From a checkpoint of a small transformer trained on Wikipedia.
Size: width 192, vocabulary 1394, 6.25M parameters.
Training: a variant of Muon for these matrices, 5078 steps.
MLP neurons of a small language model. Each row is named by its layer, matrix (gate and up: input weights; down: output weights) and neuron, and shows model dimensions 64-191. Each number is 200 + 40 x the weight over its row's rms, rounded and kept within 0 to 999. A neuron's up and down rows have the sign that makes its largest values positive.
After each neuron's rows, "fires on" lists the tokens most often at its 100 highest values on Wikipedia text that the model never trained on; "fires before" lists the tokens most often just after its 100 highest values on Wikipedia text that the model never trained on.

L4.gate196,222,229,174,280,213,244,205,90,257,208,193,160,140,157,208,196,218,149,217,180,188,258,238,168,151,162,125,134,211,199,226,197,167,171,191,183,184,232,112,177,180,227,156,211,196,228,235,198,222,192,289,273,201,209,226,245,241,208,166,186,185,184,214,221,272,200,185,171,188,126,247,187,164,211,147,227,141,193,167,161,248,243,214,212,216,151,159,177,184,189,149,215,97,196,120,182,203,186,166,132,304,177,239,249,213,203,244,184,192,143,170,247,163,159,222,206,108,172,178,258,196,239,182,243,175,179,205,193
L4.up196,232,248,218,209,179,273,224,72,253,229,242,240,228,190,189,188,189,172,202,194,135,215,222,144,169,163,139,177,103,170,139,151,175,203,201,217,110,177,206,198,167,256,180,186,205,251,191,236,250,174,216,320,235,239,249,233,145,156,235,227,175,133,193,272,203,196,179,119,204,126,226,182,166,132,192,216,179,187,236,208,229,225,192,217,222,161,153,173,185,127,189,142,132,255,178,205,202,143,185,108,201,205,239,233,210,179,285,231,208,201,209,274,174,242,220,181,149,171,184,202,188,191,242,259,150,197,186,209
L4.down196,225,189,241,215,172,194,183,112,173,298,162,194,142,248,186,212,189,173,226,171,163,193,263,273,214,268,273,184,217,161,264,156,172,269,183,223,189,202,182,291,192,228,173,202,177,222,156,212,277,150,238,230,196,153,147,254,207,156,145,202,227,275,183,247,213,185,211,299,228,180,259,191,158,212,225,198,186,263,143,257,174,185,252,179,206,136,264,207,175,205,216,179,198,247,234,178,137,169,177,178,166,190,241,201,226,245,213,188,262,243,228,210,192,167,190,233,194,244,198,223,113,193,165,132,191,268,259,206
fires on: ":"
fires before: " ", "0", " G", " Pl", "4", "5"

L9.gate49,221,182,226,204,213,237,196,251,208,214,196,202,215,274,179,188,183,206,271,174,226,198,153,191,163,200,196,196,227,157,238,232,226,240,198,146,185,156,126,210,232,194,194,159,265,206,180,208,173,185,240,297,213,241,201,210,205,246,168,225,226,218,157,215,223,231,189,182,125,185,216,189,162,224,177,179,217,117,218,180,213,281,228,203,235,123,211,167,180,181,170,247,142,249,202,186,164,122,305,165,234,171,166,258,189,282,147,211,197,282,201,165,284,135,152,187,212,154,185,198,222,166,204,173,204,222,207,218
L9.up49,153,209,241,230,259,235,221,212,176,223,166,213,150,229,215,190,223,146,291,249,162,213,228,239,239,188,240,233,188,176,177,164,201,165,191,133,241,139,214,190,105,220,180,222,220,226,222,271,214,160,197,210,204,212,181,247,201,218,192,212,225,116,223,196,223,204,203,180,224,203,213,225,200,143,217,240,227,105,226,197,235,155,199,178,224,142,214,270,167,132,180,146,214,164,149,231,128,235,175,206,181,270,227,259,200,130,160,189,222,223,220,235,170,191,215,195,175,200,160,153,209,185,201,128,216,330,272,167
L9.down49,210,170,300,169,197,182,221,275,205,221,200,169,277,210,164,228,185,196,152,205,224,160,197,226,198,153,146,183,194,234,267,165,186,205,189,215,269,228,230,212,170,228,269,211,178,224,196,256,211,138,204,191,237,163,172,222,185,158,277,201,185,209,162,278,221,175,246,154,183,222,228,179,216,243,202,164,216,259,161,227,139,211,177,221,241,171,195,197,215,276,168,228,197,207,189,140,198,182,215,219,234,143,197,239,184,294,272,225,314,173,168,209,186,236,223,198,221,139,180,140,272,228,234,219,128,214,156,211
fires on: ":", "1", " the", "N", "0", "5"
fires before: " ", "3", "4", "2", "5", " S"

L4.gate97,126,222,238,216,203,213,198,181,283,248,169,165,230,179,176,186,140,138,213,172,235,165,154,248,167,147,237,278,212,194,193,168,104,179,154,221,179,212,216,189,186,265,157,215,252,209,180,186,212,203,233,187,222,246,233,211,139,207,202,111,207,207,160,204,281,226,194,144,198,182,146,199,165,148,191,252,246,198,183,224,156,216,197,194,197,248,169,86,225,175,204,213,180,208,237,188,158,150,285,235,304,213,216,209,168,223,232,126,242,185,218,215,244,190,218,192,74,163,209,196,181,206,192,216,208,137,227,142
L4.up97,232,221,242,212,259,145,204,284,163,252,134,204,146,195,221,223,221,260,195,192,208,255,139,259,169,196,258,196,225,170,324,216,183,132,229,233,137,168,168,158,158,137,205,225,201,191,122,202,187,289,197,250,182,245,199,208,224,238,154,143,196,227,195,108,180,244,195,184,141,146,254,148,183,168,201,173,251,257,242,156,300,156,238,237,226,153,195,214,197,152,208,119,229,232,168,177,233,256,210,167,205,154,178,201,190,210,218,186,175,161,181,210,145,203,216,156,196,179,191,201,168,257,232,213,180,235,193,217
L4.down97,178,150,225,237,154,197,228,204,261,189,184,190,228,203,241,213,176,221,217,178,264,175,89,255,156,106,165,152,144,228,216,216,174,208,184,171,132,157,237,159,142,103,160,216,164,222,276,174,204,170,110,239,228,208,175,267,182,159,143,175,136,232,219,204,118,287,148,174,230,190,268,188,155,181,149,160,212,244,176,216,244,197,201,168,219,238,232,264,226,236,232,168,275,206,154,173,159,224,187,221,184,179,150,156,123,187,225,135,209,210,179,204,207,232,157,156,180,243,211,203,148,137,243,164,220,163,269,211
fires on: "8", "9", "ated", "cted", "ired", "1"
fires before: "4", "5", "6", "7", "3", " by"

L4.gate493,219,215,266,113,255,213,216,233,216,160,171,149,223,278,238,164,212,233,249,160,233,162,153,279,161,180,202,221,213,207,188,161,214,210,322,216,208,211,182,256,189,236,225,164,205,195,250,175,170,173,181,243,266,192,225,254,155,270,228,238,152,164,214,126,202,139,177,246,184,203,209,155,159,183,257,151,243,259,173,241,177,215,208,168,264,163,175,215,197,226,288,197,180,221,173,154,192,251,153,102,137,114,163,232,280,229,113,86,214,212,194,187,175,138,176,194,126,186,228,155,117,167,213,193,179,164,184,256
L4.up493,148,231,217,181,206,170,210,237,167,164,216,137,223,183,180,259,250,225,253,187,231,209,221,261,133,228,118,163,199,240,159,276,243,224,201,256,167,189,186,207,146,248,240,179,216,112,263,131,164,232,224,167,267,199,180,148,231,210,257,239,270,228,177,172,232,218,125,194,180,159,215,103,156,173,184,199,210,230,195,266,251,116,185,240,206,199,224,212,214,192,275,256,184,242,160,228,207,262,187,245,154,153,121,210,175,239,180,175,167,271,180,222,150,178,200,194,182,190,207,183,160,196,154,252,189,235,171,219
L4.down493,156,195,205,181,170,250,153,232,137,175,141,185,182,219,196,197,302,154,256,202,144,203,251,216,219,192,171,206,180,251,181,286,161,221,208,201,207,175,202,198,254,271,168,173,197,170,152,213,196,232,153,156,219,166,226,247,219,223,244,212,211,272,159,215,182,209,142,207,153,215,200,195,191,196,131,176,207,168,209,245,163,161,261,194,221,193,215,201,220,118,213,179,167,104,232,215,196,176,180,240,127,190,188,217,214,269,162,179,231,238,204,152,236,243,225,213,194,170,210,286,180,274,241,144,168,247,248,188
fires on: "9", "0"
fires before: "1", "0", "9", "2", "8", "5"

L5.gate239,160,163,204,211,271,218,143,267,189,207,189,175,229,222,204,200,276,208,192,166,230,251,241,178,213,205,195,161,196,225,142,230,222,310,238,201,184,186,262,251,158,237,298,161,183,227,217,193,136,247,227,172,181,221,167,216,164,169,197,233,209,255,210,154,232,174,200,267,257,171,264,212,169,239,201,264,280,172,242,227,137,127,191,214,147,158,186,216,175,274,181,288,236,230,211,198,216,248,186,164,157,170,222,272,198,224,219,158,192,192,187,169,285,242,192,143,234,193,238,213,125,161,187,233,163,184,160,228
L5.up239,227,222,188,99,206,201,194,248,212,186,156,134,143,223,174,159,222,282,244,172,214,276,164,196,177,145,191,177,196,153,164,246,146,210,236,252,177,199,221,207,185,218,198,174,197,172,187,154,136,198,218,172,181,224,184,236,192,197,171,236,207,236,226,196,265,199,161,182,219,281,215,201,175,208,169,209,256,114,120,213,218,146,253,219,190,245,192,212,179,240,213,276,179,213,216,199,166,205,119,186,213,164,233,236,230,152,119,135,198,222,139,113,250,187,236,189,255,127,217,102,128,218,212,197,185,257,172,157
L5.down239,203,210,347,176,103,182,226,218,202,243,204,62,160,221,213,169,264,235,245,149,191,253,185,190,163,158,223,241,223,187,178,202,214,175,234,235,145,248,219,172,110,212,186,225,196,209,205,218,186,247,163,183,196,177,163,195,197,232,258,293,200,198,130,199,203,189,222,203,219,227,195,219,194,196,158,217,201,195,194,214,196,199,224,234,166,188,213,128,188,190,231,264,167,192,243,239,156,193,166,155,144,145,230,178,201,180,160,231,233,292,191,148,255,208,247,241,205,195,239,144,165,199,204,94,182,216,190,215
fires on: " "
fires before: "1", "2", " |", "5", "4"

L13.gate487,196,239,166,234,215,175,130,220,144,254,174,220,178,212,165,186,220,197,193,151,187,219,216,193,204,172,173,278,147,255,216,157,172,205,224,273,194,221,112,188,221,147,211,146,135,257,256,225,199,224,226,194,212,213,159,184,172,227,158,181,255,181,192,202,134,204,187,107,139,186,182,213,185,202,124,212,197,181,214,156,250,243,200,187,186,236,232,230,194,215,139,231,179,207,203,224,100,209,216,341,197,127,209,156,212,136,253,235,215,216,181,222,209,124,226,228,141,138,230,235,180,186,213,305,226,140,246,199
L13.up487,221,209,230,176,215,219,177,143,197,136,244,261,188,201,215,199,257,172,176,227,148,289,240,184,234,153,212,199,114,218,257,168,118,180,211,301,186,204,209,261,148,200,193,217,211,223,211,200,196,202,242,159,202,213,223,187,162,151,230,285,264,140,213,226,133,266,176,170,165,251,208,184,251,178,258,218,195,192,205,195,229,243,256,182,224,161,223,210,212,220,243,202,191,206,200,171,275,165,167,223,194,150,237,164,182,212,199,234,222,195,187,185,206,143,218,208,193,143,215,262,175,211,189,213,161,172,243,197
L13.down487,237,264,268,247,235,140,232,218,152,189,189,220,169,223,149,189,180,271,165,200,212,249,245,111,162,206,223,243,211,168,132,251,195,183,192,255,218,216,122,135,220,189,229,205,205,253,201,194,156,223,221,274,241,271,217,167,312,217,208,242,267,173,150,196,173,186,174,166,218,220,198,202,190,230,165,214,183,153,171,197,121,180,188,198,250,197,232,230,219,192,219,191,181,207,174,181,145,228,237,212,164,204,184,225,199,228,141,170,206,203,212,156,207,217,259,233,236,190,225,228,190,187,256,215,172,182,263,234
fires on: " It", " it", "t"
fires before: " is", " was", "aly", "al", " had"

L5.gate210,153,165,183,268,257,176,181,106,202,243,196,169,258,226,187,175,190,185,170,272,203,221,223,185,177,199,219,230,295,177,199,256,272,245,138,210,176,200,145,222,211,223,298,171,120,224,170,279,208,221,213,207,217,186,172,177,212,189,255,151,236,251,128,162,191,191,216,180,249,219,197,210,117,256,189,236,179,176,169,167,121,196,172,181,237,190,164,164,237,237,162,225,264,225,208,188,148,207,239,173,293,157,184,205,131,188,198,159,239,149,152,152,191,236,171,211,244,171,198,215,196,220,225,196,245,176,184,164
L5.up210,231,253,122,209,235,134,223,185,166,232,184,147,234,189,277,258,142,216,224,254,151,227,162,182,192,205,215,215,177,229,150,218,238,246,190,207,289,249,193,180,232,201,201,200,151,264,228,157,213,222,205,214,234,182,191,216,231,217,222,213,203,195,158,217,229,228,267,241,213,161,231,241,272,254,244,252,169,265,169,134,108,233,213,203,152,179,289,101,183,227,185,109,269,188,198,225,237,257,217,224,193,205,196,115,210,209,206,216,199,167,182,124,180,203,160,135,243,205,144,146,151,198,173,154,244,211,246,154
L5.down210,225,175,174,184,147,289,146,189,232,182,207,211,172,224,267,196,242,194,176,218,176,201,183,183,218,248,215,241,206,172,229,216,220,212,160,245,189,228,285,125,236,274,241,144,226,204,288,189,202,194,204,171,137,130,151,133,250,176,249,167,159,188,161,196,154,192,268,237,294,215,202,187,178,209,185,173,165,229,238,207,176,224,190,154,203,223,195,232,263,183,191,152,224,232,218,221,269,185,221,181,222,191,329,213,192,94,202,131,189,223,173,159,202,172,203,236,221,186,202,162,196,161,184,228,194,286,235,168
fires on: " bec", " sever", " cre", " prov", " cons", " rece"
fires before: "al", "a", "id", "om", "ome", "ated"

L4.gate428,186,272,187,212,251,206,171,163,107,258,237,233,167,138,156,249,213,143,165,204,189,182,157,235,164,139,198,267,227,203,146,200,271,242,114,199,223,151,131,163,199,210,187,147,230,237,224,215,199,233,160,140,223,222,189,228,119,207,181,207,186,167,185,265,240,191,283,89,158,203,232,209,182,181,149,204,215,209,143,203,181,161,278,187,187,254,184,228,174,206,182,125,175,210,148,226,180,170,265,213,189,151,171,234,204,193,173,240,165,195,214,276,158,270,279,202,195,192,208,263,197,158,203,256,186,170,203,178
L4.up428,230,239,172,231,209,197,148,189,228,252,148,188,148,96,148,187,202,189,228,257,170,227,149,204,131,226,206,170,173,170,192,205,249,271,219,150,185,180,146,227,184,217,170,174,183,255,223,181,231,256,249,213,223,210,167,232,230,234,203,189,198,170,242,234,155,137,279,144,235,221,199,282,228,212,244,164,243,205,180,200,226,261,232,265,277,189,228,210,184,158,137,259,188,261,127,165,152,155,234,138,243,192,254,219,138,288,202,222,225,170,164,254,156,187,202,194,146,149,167,223,206,256,243,239,192,237,232,256
L4.down428,140,185,220,302,226,228,177,109,231,258,207,130,229,141,172,169,229,169,264,167,162,256,199,176,196,227,229,238,209,229,212,171,267,206,169,204,242,193,187,160,190,261,212,140,209,236,224,171,205,206,217,200,228,196,137,276,237,222,181,151,251,204,178,279,227,192,274,287,235,184,239,224,228,194,159,229,190,174,186,177,215,197,180,246,226,152,146,156,111,202,276,211,172,224,97,96,227,223,256,164,245,174,186,201,200,244,262,210,175,208,218,231,211,207,219,99,232,159,165,240,187,211,218,188,196,159,197,164
fires on: ":", "0", "-", "–", "2"
fires before: "0", "1", " ", "2", "4", "5"

L4.gate274,171,275,216,176,229,207,217,189,163,174,234,76,181,252,255,166,187,278,222,208,221,232,128,191,199,192,144,223,210,132,143,188,200,215,184,187,260,220,187,252,192,212,201,177,197,194,223,241,213,153,189,208,214,183,240,153,294,202,252,210,207,176,169,218,135,243,215,247,227,249,226,225,223,159,261,177,191,238,143,182,219,217,190,179,202,179,138,182,230,203,151,229,159,174,221,176,296,182,182,109,241,154,265,218,219,194,175,151,158,190,212,231,254,192,260,233,167,156,157,110,241,245,172,172,210,120,262,203
L4.up274,160,252,175,164,231,202,170,156,143,214,218,74,218,186,230,194,187,244,175,241,256,183,195,202,141,113,165,226,207,165,84,161,230,203,232,214,293,142,199,263,119,235,190,185,229,208,225,197,189,266,202,198,199,227,215,200,231,165,246,238,208,225,179,267,166,262,224,226,231,217,247,239,188,181,175,187,192,272,174,216,133,193,177,219,198,135,122,190,237,288,201,292,142,229,237,238,257,225,230,190,197,144,264,265,234,184,186,143,110,215,226,208,170,234,216,195,119,154,155,148,240,225,155,197,247,189,166,199
L4.down274,138,237,282,103,260,280,175,188,146,256,190,131,241,204,242,273,177,247,226,284,205,175,173,197,171,184,206,208,207,222,167,208,251,182,236,237,148,190,170,201,198,201,201,207,252,259,220,211,165,317,174,215,192,172,163,217,237,190,154,277,171,189,217,209,209,146,252,300,192,186,167,271,212,270,201,209,191,155,166,202,181,176,111,212,199,131,132,214,207,171,91,222,150,147,212,167,193,217,136,190,192,149,187,239,108,251,173,222,196,178,238,233,269,180,227,152,177,134,228,176,235,184,174,148,134,196,182,213
fires on: "0", "2", " of"
fires before: "1", "0", "2", "5"

L6.gate220,211,180,200,155,217,345,169,168,285,146,212,204,248,200,198,205,208,122,144,162,199,212,152,187,157,260,200,199,142,163,268,156,187,188,263,193,146,182,176,139,183,187,234,140,193,165,171,179,243,197,202,182,212,223,208,185,252,154,210,185,137,195,231,137,187,199,226,189,191,184,280,202,173,214,251,244,213,164,169,206,176,213,227,256,214,206,104,179,210,220,202,213,192,244,169,149,220,260,266,184,159,157,138,233,143,236,211,159,182,229,223,298,195,223,165,166,211,138,194,166,181,252,218,178,186,185,194,246
L6.up220,195,189,166,150,251,271,154,142,224,162,225,222,195,135,175,226,209,167,195,118,189,179,104,218,152,258,210,172,202,171,209,215,119,212,188,227,161,169,109,189,172,143,208,184,186,184,216,175,230,179,209,211,212,246,240,209,261,198,186,247,175,188,260,151,192,173,189,145,208,146,273,202,231,213,204,225,217,187,209,179,236,170,226,231,197,224,173,139,179,222,254,226,190,221,155,194,210,200,247,249,112,122,157,263,113,324,169,172,193,253,245,269,176,242,203,149,197,168,193,197,199,234,231,185,173,239,232,222
L6.down220,231,189,302,254,199,208,110,176,235,184,223,167,108,172,192,209,215,237,248,198,237,191,214,229,216,182,254,206,251,293,187,316,196,223,198,237,236,228,146,203,178,198,182,191,224,275,188,200,175,187,197,124,184,182,166,258,226,189,267,220,241,274,183,208,167,157,204,197,194,220,174,262,217,211,159,183,153,198,160,112,203,179,191,167,193,146,252,220,309,278,197,161,145,200,155,180,145,191,218,187,207,181,155,232,195,256,162,206,254,240,198,205,217,274,224,209,250,200,234,215,153,228,250,254,147,244,201,213
fires on: "9", "6", "8", " was", "2"
fires before: "′", "9", "0", ".", "8", "3"

L6.gate292,202,233,123,191,169,210,156,200,187,159,171,189,181,165,250,179,181,228,231,274,245,157,177,206,210,208,127,210,228,212,236,176,282,204,142,192,196,209,229,203,185,262,222,125,177,245,231,229,189,229,117,200,224,189,198,185,161,199,175,170,241,301,204,175,164,226,234,204,189,167,224,202,185,279,205,221,207,214,206,259,160,201,181,191,254,223,175,150,182,172,161,132,238,144,177,219,201,341,223,178,242,132,199,197,190,203,226,204,147,120,183,205,191,158,150,221,164,218,142,232,193,234,227,186,164,144,240,210
L6.up292,217,239,105,198,216,173,206,160,186,256,206,172,213,193,188,188,110,234,187,261,218,246,166,201,221,229,224,274,221,173,218,219,244,152,140,216,211,257,224,187,265,276,219,138,168,173,238,214,255,187,209,177,244,278,196,222,136,218,226,197,193,226,212,240,222,240,237,202,222,179,277,200,223,240,198,180,159,199,236,187,184,191,182,260,286,303,267,258,165,267,228,139,237,173,150,200,192,233,251,105,274,135,212,236,182,177,218,144,169,227,154,189,142,122,248,190,210,188,165,161,183,231,211,238,149,196,223,209
L6.down292,187,158,181,260,207,225,153,207,238,285,198,132,203,172,106,245,148,185,217,259,223,223,202,188,175,197,210,273,234,166,221,269,208,195,240,157,131,205,166,209,191,194,196,176,192,207,241,138,242,242,179,162,198,205,215,175,203,259,154,200,143,252,199,203,215,100,268,170,254,204,199,186,223,222,198,222,187,226,249,214,126,136,132,243,260,185,235,201,111,193,190,181,221,215,158,239,189,222,146,78,245,157,250,273,210,221,246,208,220,264,260,142,187,198,241,253,199,248,242,209,151,204,196,212,174,222,175,207
fires on: " bec", " add", " where", " sever", " includ", " there"
fires before: "ed", "al", "a", "ition", "ome", "om"

L4.gate151,198,150,143,191,148,236,137,141,220,220,181,250,151,196,242,242,198,175,215,245,167,156,191,182,172,205,247,252,232,200,258,151,187,208,185,144,255,209,146,208,151,189,233,170,176,220,220,179,175,148,160,143,235,249,197,151,128,236,206,196,246,235,219,174,234,223,273,163,271,157,221,219,272,252,179,229,291,176,198,234,206,214,187,176,207,262,244,144,193,254,209,179,172,51,248,162,150,220,265,188,218,219,171,244,160,228,172,251,208,140,210,193,132,161,166,194,219,200,143,120,149,205,233,206,132,180,222,208
L4.up151,172,94,163,186,226,219,184,188,149,226,187,255,173,111,237,202,190,177,145,219,128,162,191,204,198,265,181,275,294,255,131,159,225,208,261,151,249,208,205,208,180,239,247,223,225,214,264,222,190,200,226,150,224,198,161,189,147,256,211,174,269,166,113,177,232,169,204,169,246,176,213,197,266,221,203,175,253,163,211,178,194,225,170,219,213,225,211,134,191,184,174,155,213,131,193,102,171,179,267,234,199,187,204,236,137,169,201,242,255,148,150,182,163,207,119,111,183,197,113,155,213,212,246,183,188,217,159,234
L4.down151,200,177,225,233,194,144,248,175,232,220,218,289,182,173,289,155,216,198,155,272,199,214,177,187,163,247,187,327,228,227,183,57,293,205,197,184,207,165,198,191,235,233,133,206,188,220,270,233,242,203,239,176,186,242,208,162,131,200,148,244,238,139,134,172,221,141,224,195,239,188,225,168,221,200,169,193,227,162,247,215,145,159,131,190,139,192,199,145,177,199,190,196,170,202,143,184,251,156,220,189,193,191,222,255,125,171,205,164,160,169,170,192,220,296,215,129,150,223,167,189,199,163,218,214,199,300,189,267
fires on: " bec", " rec", " col", " Col", " ch", "–"
fires before: "lege", "a", "om", "ome", "ent", "9"

L5.gate348,151,265,201,258,209,176,163,219,269,246,236,155,180,202,171,185,259,143,177,240,171,264,126,243,198,96,228,199,221,234,148,224,240,287,195,174,140,197,261,148,179,132,202,196,167,215,218,286,251,192,124,228,216,157,216,163,107,141,207,188,199,259,194,177,243,198,218,148,209,210,245,189,163,179,226,239,229,242,223,242,180,209,195,199,280,212,151,176,237,173,196,190,217,196,252,165,161,190,242,246,164,214,112,214,241,182,208,177,245,128,241,200,252,231,250,186,173,150,245,256,219,157,275,169,152,241,285,156
L5.up348,194,222,202,116,204,156,188,193,220,241,249,214,248,206,178,270,305,184,215,220,143,230,148,186,135,100,229,187,284,229,207,242,200,217,277,224,170,255,233,160,191,195,113,184,199,232,177,253,224,208,180,236,212,205,176,212,169,175,137,215,242,255,172,175,277,180,193,183,159,200,302,163,156,115,284,182,226,216,299,185,225,179,169,235,220,218,98,207,191,163,161,215,243,193,165,229,183,212,265,287,231,197,205,171,249,142,250,164,203,199,220,227,247,188,238,198,190,185,268,206,208,226,260,171,164,177,269,195
L5.down348,128,172,254,216,245,205,210,183,277,195,227,193,226,191,204,233,212,222,318,233,192,183,178,270,138,172,210,211,208,193,261,183,200,234,185,243,162,165,270,150,189,208,217,135,194,227,206,189,105,212,273,202,193,185,145,250,150,229,228,277,193,225,217,164,207,187,241,185,188,206,193,243,146,253,216,215,246,204,182,198,183,203,181,152,203,184,273,253,233,153,227,210,163,191,153,187,216,286,238,212,240,202,204,150,171,101,174,209,155,237,236,295,255,94,210,131,136,246,193,133,168,209,162,189,191,219,217,225
fires on: "8", "1", "0", "9", "5", "ird"
fires before: "5", "4", "7", "6", "2", "8"

L4.gate65,149,280,135,245,228,189,200,131,244,118,174,135,120,184,276,193,193,184,179,229,215,193,164,205,168,230,108,228,169,227,152,177,214,237,146,233,196,182,121,263,114,206,156,204,206,132,185,129,134,301,160,222,252,223,268,249,193,258,195,160,215,216,229,227,232,152,141,194,183,190,125,202,247,239,154,222,225,235,164,227,123,110,177,247,162,181,201,198,204,225,231,171,164,230,196,198,131,179,219,168,191,243,247,208,225,225,175,276,203,240,190,235,216,210,201,250,166,127,139,201,242,217,130,229,195,210,224,177
L4.up65,196,190,146,301,242,210,210,159,213,162,258,235,204,135,189,221,194,210,153,177,130,181,144,148,196,167,150,180,249,169,139,172,233,178,189,152,159,146,230,195,196,136,250,123,211,181,237,230,224,196,284,269,189,166,207,183,211,266,162,206,251,163,140,203,247,229,192,133,232,237,216,256,231,173,198,149,202,202,243,205,220,182,150,165,179,140,214,185,158,156,178,217,258,246,204,148,191,197,297,199,181,222,229,249,318,168,195,193,190,238,273,204,210,175,189,196,277,157,262,155,208,163,203,178,193,246,228,229
L4.down65,190,147,190,181,237,156,212,116,156,230,270,231,219,218,206,244,216,225,217,219,174,241,171,221,259,136,234,196,262,205,139,190,177,165,278,220,160,212,172,249,208,244,291,149,200,234,186,213,192,205,184,187,136,136,166,239,195,252,243,142,206,120,148,193,256,209,210,235,167,246,226,247,205,194,228,168,233,226,165,176,133,204,223,182,190,236,153,206,250,132,238,227,234,304,203,161,237,252,201,203,168,144,261,209,179,132,229,134,200,174,231,188,187,146,183,119,224,218,165,170,206,187,239,167,279,211,207,224
fires on: "0", ":", "2", "4", " |"
fires before: "0", "1", " ", ":", "2", "5"

L7.gate444,236,195,207,122,269,163,140,189,237,173,222,159,141,183,225,218,260,218,248,204,293,249,175,304,174,234,159,156,216,206,196,219,175,218,169,167,204,209,253,256,177,106,149,120,220,226,187,172,145,198,183,119,224,182,337,187,251,223,176,221,171,211,224,169,187,170,207,173,159,224,216,262,236,169,267,204,259,250,214,183,237,161,207,258,158,250,196,239,196,189,178,296,264,140,262,169,230,220,149,154,163,160,249,180,196,149,199,169,161,191,199,192,208,162,209,164,58,178,214,211,202,212,223,179,118,212,187,194
L7.up444,248,185,185,203,230,212,134,269,222,141,230,117,183,200,238,268,233,135,202,217,208,154,202,240,144,210,211,143,200,212,138,177,193,251,147,192,231,176,196,230,205,165,227,174,201,150,245,138,159,230,171,147,304,158,160,243,190,265,172,187,211,237,164,172,194,125,176,298,225,145,169,177,195,149,257,153,208,198,222,159,114,176,150,166,171,170,200,262,222,168,244,220,173,183,284,143,151,245,186,176,209,199,182,242,195,139,131,221,208,178,202,139,225,210,181,178,129,207,152,284,244,261,166,171,203,207,143,202
L7.down444,201,160,262,209,135,216,168,240,165,137,164,140,268,206,223,114,195,167,172,209,216,220,158,257,227,220,183,212,245,169,190,205,239,265,187,177,157,158,166,160,241,231,98,233,190,227,165,198,157,158,218,237,256,199,154,158,271,140,184,168,212,203,162,198,130,137,225,167,227,262,228,105,191,160,204,157,104,179,175,208,197,163,178,143,180,142,179,237,258,170,229,162,226,191,186,141,179,197,220,230,197,149,182,157,134,251,198,264,261,224,263,177,222,257,202,183,174,171,117,237,235,213,141,131,170,192,176,229
fires on: "9", "0", "1"
fires before: "9", " |", "2", "1", "0", "8"

L5.gate243,218,250,222,215,174,222,255,193,178,202,241,161,141,185,158,196,214,147,243,136,199,187,213,230,196,120,175,162,207,183,193,224,95,179,229,301,195,257,214,183,160,200,194,194,264,175,277,194,174,132,204,165,139,199,241,204,270,194,178,228,202,200,260,165,174,274,149,205,153,242,221,149,165,224,223,276,186,177,166,282,208,210,125,152,193,176,210,213,181,205,234,176,219,234,190,248,233,184,224,198,252,243,170,227,236,217,181,185,217,183,146,256,205,164,162,191,86,133,217,215,186,137,167,209,168,112,274,143
L5.up243,224,212,257,178,187,255,168,118,192,188,243,231,152,245,133,182,193,207,144,191,189,190,213,259,259,166,207,236,170,174,252,158,198,245,204,245,272,182,214,181,176,165,188,91,188,253,165,183,312,188,194,264,199,178,285,173,225,188,180,172,174,163,163,227,156,208,176,114,177,174,144,212,171,240,211,284,187,197,151,250,209,120,217,261,159,194,239,219,195,211,233,231,143,214,188,218,195,268,220,176,122,258,158,194,147,210,191,179,175,150,182,220,189,160,173,247,84,126,205,251,225,169,153,251,221,153,211,158
L5.down243,194,219,260,239,200,271,160,172,130,198,235,213,136,222,287,195,176,216,207,204,149,232,187,215,217,235,178,250,223,223,270,196,182,222,214,239,201,203,205,237,180,149,238,192,209,245,215,227,150,130,220,205,213,238,243,254,222,168,172,252,222,143,208,186,178,235,197,202,152,151,119,265,219,231,214,235,214,207,175,178,181,162,189,223,253,232,281,256,198,236,266,155,189,183,127,237,226,235,161,284,255,202,147,189,212,118,229,166,245,167,240,283,168,132,212,210,240,91,217,225,185,192,190,155,206,113,242,117
fires on: " it", " It", " She"
fires before: " is", " was", "aly", "al", " has"